From a checkpoint of a small transformer trained on Wikipedia.
Architecture: LayerNorm after each residual sum, learned positions, biases, tied embeddings.
MLP neurons of a small language model. Each row is named by its layer, matrix (down: output weights) and neuron, and shows model dimensions 128-223. Each number is 200 + 40 x the weight over its row's rms, rounded and kept within 0 to 999.
After each neuron's rows, "fires before" lists the tokens most often just after its 100 highest values on Wikipedia text that the model never trained on.

L3.down523,241,218,182,213,210,218,177,244,227,202,139,205,222,286,178,150,165,138,190,177,205,266,181,225,182,183,186,123,221,209,224,126,96,180,196,186,261,250,232,183,175,177,228,150,212,200,304,225,198,270,228,192,267,209,137,229,248,213,203,209,226,206,225,219,205,231,181,237,223,201,162,215,276,143,202,189,217,241,133,229,175,193,203,184,230,211,218,183,195,208,209,226,225,249,205,174
fires before: " "

L5.down755,101,237,203,150,210,183,167,235,175,240,118,161,296,198,168,203,194,172,164,223,219,243,231,225,212,194,211,192,235,256,209,137,216,246,256,205,262,269,211,143,204,167,208,261,160,168,120,174,184,184,106,186,254,204,208,190,221,196,219,183,174,141,255,158,212,258,117,123,245,156,159,198,261,198,193,178,185,225,134,207,192,193,157,223,247,298,161,184,212,258,201,248,179,97,256,182
fires before: " ", " of"

L14.down969,191,121,220,171,219,184,124,124,199,156,217,181,192,213,208,264,211,176,213,136,189,212,199,200,217,193,194,225,160,229,179,224,193,160,219,176,169,225,270,168,207,317,205,202,210,166,211,183,174,170,147,151,116,188,202,128,201,200,287,237,200,272,228,168,212,163,234,159,211,247,150,160,203,149,249,176,268,131,161,131,245,205,238,200,229,207,253,242,154,250,262,184,128,113,162,150
fires before: " the", " he", " they", " \"", " it", " she"

L9.down565,259,186,263,159,219,185,126,210,233,177,202,202,246,184,167,210,175,146,204,240,195,179,232,204,214,198,205,201,146,236,163,180,234,238,156,215,183,191,175,254,207,269,216,222,276,197,221,201,239,154,237,231,141,220,152,174,272,190,207,299,214,234,233,272,215,117,196,169,135,231,265,197,196,146,147,234,263,189,153,173,186,202,236,238,104,157,217,232,210,232,261,235,255,167,176,256
fires before: " by", " to", " in", " for", " as", " and"

L5.down590,191,174,252,260,184,217,194,203,215,191,261,189,266,214,208,177,185,278,205,140,185,175,201,188,201,181,189,218,210,199,166,172,255,224,176,186,198,202,183,179,217,274,213,208,293,196,240,237,128,198,239,225,229,232,190,239,149,211,211,199,92,217,139,198,231,258,202,202,179,244,266,183,192,265,161,287,121,239,73,183,240,174,185,146,277,109,202,167,172,245,212,203,192,167,195,236
fires before: " |", " (", " |\n", "CO"

L9.down88,145,223,297,209,181,231,239,205,167,212,205,143,129,182,207,189,179,236,45,202,286,211,218,167,194,160,242,197,254,237,254,227,228,143,209,161,159,187,240,280,240,251,207,157,218,182,229,190,215,200,275,160,237,203,171,300,174,226,179,165,156,214,156,208,210,181,177,194,141,199,203,243,200,244,211,160,232,215,151,208,176,206,273,192,251,194,228,205,243,193,190,228,212,170,156,189
fires before: "|", "-", " the"

L14.down458,183,192,210,193,179,250,161,197,227,208,197,200,272,230,205,221,207,145,164,250,175,216,211,114,226,220,176,160,172,223,260,191,235,184,177,138,102,161,178,227,204,214,256,188,219,195,199,266,233,180,158,144,212,203,183,236,296,234,207,182,234,248,205,140,212,167,100,134,215,201,175,185,192,225,149,255,126,167,155,210,216,239,227,181,173,213,197,176,165,207,264,235,219,275,149,249
fires before: " ", " the", " his", " July"

L6.down551,202,220,252,146,266,160,173,270,231,153,231,144,225,147,217,136,251,260,194,204,143,102,195,216,249,166,272,248,157,211,234,199,264,174,231,274,206,180,200,189,170,207,204,199,237,221,207,156,233,202,214,151,123,152,227,141,163,210,212,135,213,178,176,242,234,227,191,308,149,255,185,274,146,163,204,221,191,141,251,208,162,288,167,256,235,199,170,218,200,261,226,258,218,133,175,194
fires before: " |", " of", " votes", ".", "==\n"

L5.down904,216,203,278,163,100,186,196,249,182,177,168,185,161,202,218,168,193,252,145,139,207,152,239,117,224,216,249,201,263,200,181,252,106,217,220,219,148,184,166,247,203,173,215,229,150,153,226,231,187,183,204,208,231,201,201,208,226,220,168,232,241,211,226,190,233,196,206,282,225,163,155,237,209,266,251,261,254,224,291,244,214,193,190,146,230,166,221,142,242,206,220,205,186,123,184,162
fires before: "-", "|", "=", " canvas"

L5.down40,218,182,231,241,200,195,167,255,285,211,199,169,194,216,244,263,167,290,187,211,152,136,248,203,196,163,203,207,243,238,185,221,233,326,190,184,137,209,168,192,257,180,201,128,217,118,162,225,271,216,213,156,151,169,196,155,168,153,136,165,213,249,238,156,217,243,263,174,224,124,155,175,204,192,181,222,264,179,257,135,193,130,224,256,243,239,272,235,195,218,154,228,173,227,149,221
fires before: "-", "|", " ", " States"

L5.down473,262,226,280,171,175,229,269,240,126,251,233,118,252,222,204,197,168,119,108,250,91,151,175,200,222,247,212,247,195,171,218,158,217,187,245,184,169,188,208,221,155,179,221,129,199,183,176,204,178,174,197,176,243,203,262,248,236,158,183,203,158,121,233,174,206,110,325,191,166,169,206,179,187,195,223,232,175,198,220,163,168,282,232,185,243,255,187,199,188,171,187,241,130,192,164,242
fires before: " as", " for", " in", " to"

L14.down508,175,172,241,177,151,157,263,190,199,266,191,258,136,174,208,126,244,143,190,216,194,143,271,175,232,195,186,156,272,184,145,241,186,196,213,185,196,194,178,168,147,167,170,193,224,283,169,257,185,191,206,219,214,208,169,245,146,252,155,237,138,194,240,173,144,188,220,210,184,200,226,211,167,136,115,209,168,270,228,256,238,187,266,151,261,256,155,229,205,248,129,154,209,189,269,179
fires before: " that", " to", " him", " a", " the"

L5.down98,189,219,156,175,168,190,189,233,284,206,259,157,182,219,218,273,213,219,178,224,207,251,158,228,299,176,197,173,209,188,154,206,218,253,227,178,273,205,226,213,184,165,117,188,167,193,188,257,231,223,225,209,205,216,173,247,260,218,230,169,159,252,182,147,252,148,92,145,192,184,215,170,236,242,150,141,217,269,254,167,121,228,207,126,125,143,58,161,247,192,199,269,178,213,179,211
fires before: " as", " for", " the", " to"

L7.down441,164,107,186,231,272,196,204,221,169,248,172,244,102,193,272,233,224,157,223,219,185,239,195,223,204,204,213,227,150,214,153,115,125,197,216,190,162,232,196,234,152,172,129,189,233,214,255,180,195,197,202,215,207,172,198,190,242,269,146,188,178,194,241,189,255,203,324,158,203,214,186,192,200,101,189,173,229,183,179,245,170,309,160,204,203,217,219,202,100,162,205,191,237,177,254,196
fires before: " that", " the", " he", " to", " a", " \""

L6.down715,174,164,243,198,219,207,183,233,294,189,249,197,198,208,181,145,204,88,210,233,225,182,249,231,180,143,188,189,180,184,263,122,228,197,160,225,215,161,194,200,194,232,161,141,123,149,221,182,283,181,272,234,155,216,208,106,235,214,207,243,183,152,164,190,187,267,176,102,128,269,243,169,226,196,242,184,186,213,198,239,204,251,230,233,180,246,228,188,186,214,193,212,192,210,157,224
fires before: " |", "–", ",", " |\n", "'\n", ":"

L9.down344,193,262,170,192,222,229,242,147,253,221,133,180,192,162,171,173,196,260,215,217,212,146,135,210,273,167,74,282,177,172,207,175,136,247,220,238,146,202,168,135,227,229,253,231,178,251,204,144,127,174,250,175,180,227,185,277,141,179,197,223,219,176,155,232,230,198,241,177,178,177,181,223,243,200,148,198,131,201,196,200,175,155,283,170,264,220,138,228,207,207,189,203,198,208,186,261
fires before: " |", ".", "°N", "°E", " |\n"

L7.down228,230,197,248,144,161,208,235,229,234,186,105,219,157,187,153,217,227,167,174,148,200,179,196,192,192,233,224,258,151,179,207,205,171,188,190,268,184,145,214,197,173,187,226,164,161,190,149,248,166,271,112,207,167,216,214,289,194,258,160,237,277,230,211,126,202,209,163,207,147,161,153,170,113,232,266,200,143,235,196,210,140,189,166,229,203,253,173,189,189,184,167,211,236,251,228,171
fires before: " |", "+", "–", " |\n"

L9.down42,260,158,171,221,307,197,150,180,209,217,139,141,249,169,140,241,165,163,215,134,236,120,162,183,191,252,197,257,167,205,199,165,216,144,150,146,195,146,222,255,146,213,192,185,214,192,181,181,169,227,159,188,165,188,201,148,229,155,213,159,254,224,252,222,246,259,201,133,186,211,251,188,235,125,216,183,180,183,154,205,189,147,206,292,249,193,156,199,178,192,256,128,174,180,221,175
fires before: " of", " as", " by", " for", " in", " the"

L7.down664,174,182,232,182,186,166,253,236,255,122,234,143,228,143,179,154,138,222,159,187,178,235,202,215,221,187,200,249,200,199,175,204,155,155,273,175,150,205,187,190,133,176,199,152,154,270,192,206,193,170,218,180,175,212,199,247,199,166,183,146,248,169,182,192,223,194,152,148,174,264,216,164,209,220,142,267,191,168,236,175,223,203,302,205,164,207,144,140,237,180,131,238,219,249,146,138
fires before: "-", " as", " in", " En"

L6.down217,152,136,225,190,152,240,205,144,195,226,180,193,177,264,178,298,210,199,203,197,250,271,232,144,207,272,177,268,179,205,184,197,197,136,184,215,202,191,188,179,181,237,219,130,235,197,169,185,142,242,167,220,150,199,170,202,211,175,221,154,250,220,161,201,215,133,271,188,183,138,169,217,248,228,175,124,173,164,113,252,182,236,180,171,278,278,181,195,217,252,143,169,146,190,251,178
fires before: " ", " is", ":", " (", "):"

L9.down675,173,349,247,166,203,188,178,155,199,227,265,200,201,144,234,166,211,177,197,229,252,181,167,221,128,199,158,245,157,60,198,176,204,243,163,171,258,184,208,205,190,169,189,145,165,179,168,216,230,188,245,202,130,162,180,150,143,130,161,222,145,197,221,294,219,233,243,172,171,260,216,228,209,191,243,246,176,197,215,175,171,113,226,177,195,237,251,78,228,176,155,174,258,162,222,171
fires before: " |", "0", " |\n", "1", " private", "."

L8.down196,169,217,181,126,180,233,233,132,212,185,237,217,213,189,220,194,240,191,175,151,140,211,255,229,162,186,216,185,240,199,285,232,128,167,183,120,236,130,217,158,216,153,259,157,191,143,180,175,212,202,208,178,204,170,162,266,301,250,176,222,124,144,280,167,202,176,167,259,219,155,219,179,159,161,177,215,199,175,200,205,288,200,232,169,196,254,178,219,189,198,207,188,200,186,212,145
fires before: " of", "od", " that", " density"

L8.down40,208,216,220,188,238,260,231,195,177,165,244,213,165,134,232,231,199,214,247,145,270,186,160,192,174,204,210,109,236,176,160,202,188,197,218,218,150,213,189,177,166,218,213,177,214,183,229,141,165,198,161,176,164,231,215,188,219,190,134,218,139,274,207,195,255,223,212,192,257,275,172,213,109,153,183,186,239,194,192,219,233,205,211,190,252,164,267,174,220,221,243,140,248,174,224,142
fires before: " a", " an", " was", " is", " the", " by"

L6.down342,161,181,231,217,148,270,267,154,199,185,233,234,279,208,175,185,260,207,223,243,209,249,192,268,153,239,211,202,179,184,164,228,198,252,170,186,248,231,164,225,138,210,145,188,178,188,154,164,202,217,131,241,175,174,188,127,196,179,177,181,270,239,257,213,213,213,216,111,169,175,187,211,240,161,180,162,254,193,174,172,251,246,167,235,229,195,229,205,175,147,194,138,199,176,196,127
fires before: " |", " |\n", ":", "):", "F"

L9.down44,232,298,219,176,205,146,240,242,202,250,187,169,221,236,182,316,215,220,168,184,176,181,229,163,219,198,176,155,214,167,210,268,133,244,204,216,215,164,118,214,241,203,192,267,214,236,129,196,194,132,144,136,213,223,208,213,202,124,106,244,146,161,181,150,208,191,160,160,200,164,214,229,219,214,117,177,153,269,176,197,305,172,157,206,162,230,216,196,177,196,243,184,250,202,246,162
fires before: " ", "°N", "°E"

L8.down495,214,202,36,135,197,261,274,201,193,151,216,153,330,168,156,256,201,160,205,224,220,198,187,247,85,145,142,253,217,157,252,211,280,224,249,129,153,218,225,258,270,161,205,140,202,263,164,203,181,225,201,111,185,185,177,127,250,181,112,258,173,238,184,188,185,234,219,190,213,218,200,221,234,211,159,234,227,175,160,217,212,204,197,206,161,188,181,230,167,167,145,194,124,230,237,206
fires before: " |", ".", "1", " |\n", "4", "0"

L14.down431,297,150,197,181,183,241,224,249,195,194,173,173,233,176,264,152,278,216,270,229,176,174,196,131,244,222,246,221,129,241,308,244,147,160,177,138,227,191,219,219,223,200,207,252,172,226,252,201,185,257,181,258,175,168,249,218,194,209,283,216,254,240,200,194,191,222,127,163,126,231,198,220,257,151,202,193,143,172,156,131,199,195,222,256,146,162,218,207,190,205,174,248,142,183,185,165
fires before: " the", " a", " his", " her"

L9.down243,148,123,215,178,207,232,202,219,200,257,168,182,195,159,159,233,193,186,252,232,102,197,231,196,209,191,259,223,203,247,237,220,194,183,259,225,213,180,242,215,147,161,124,153,196,127,251,83,202,130,178,246,118,212,126,115,238,196,264,203,246,176,164,227,227,211,256,90,244,151,252,235,283,230,191,154,165,166,179,170,212,136,236,190,176,151,176,207,157,216,222,181,176,238,195,192
fires before: "==", "The", "-", "|", "===", "In"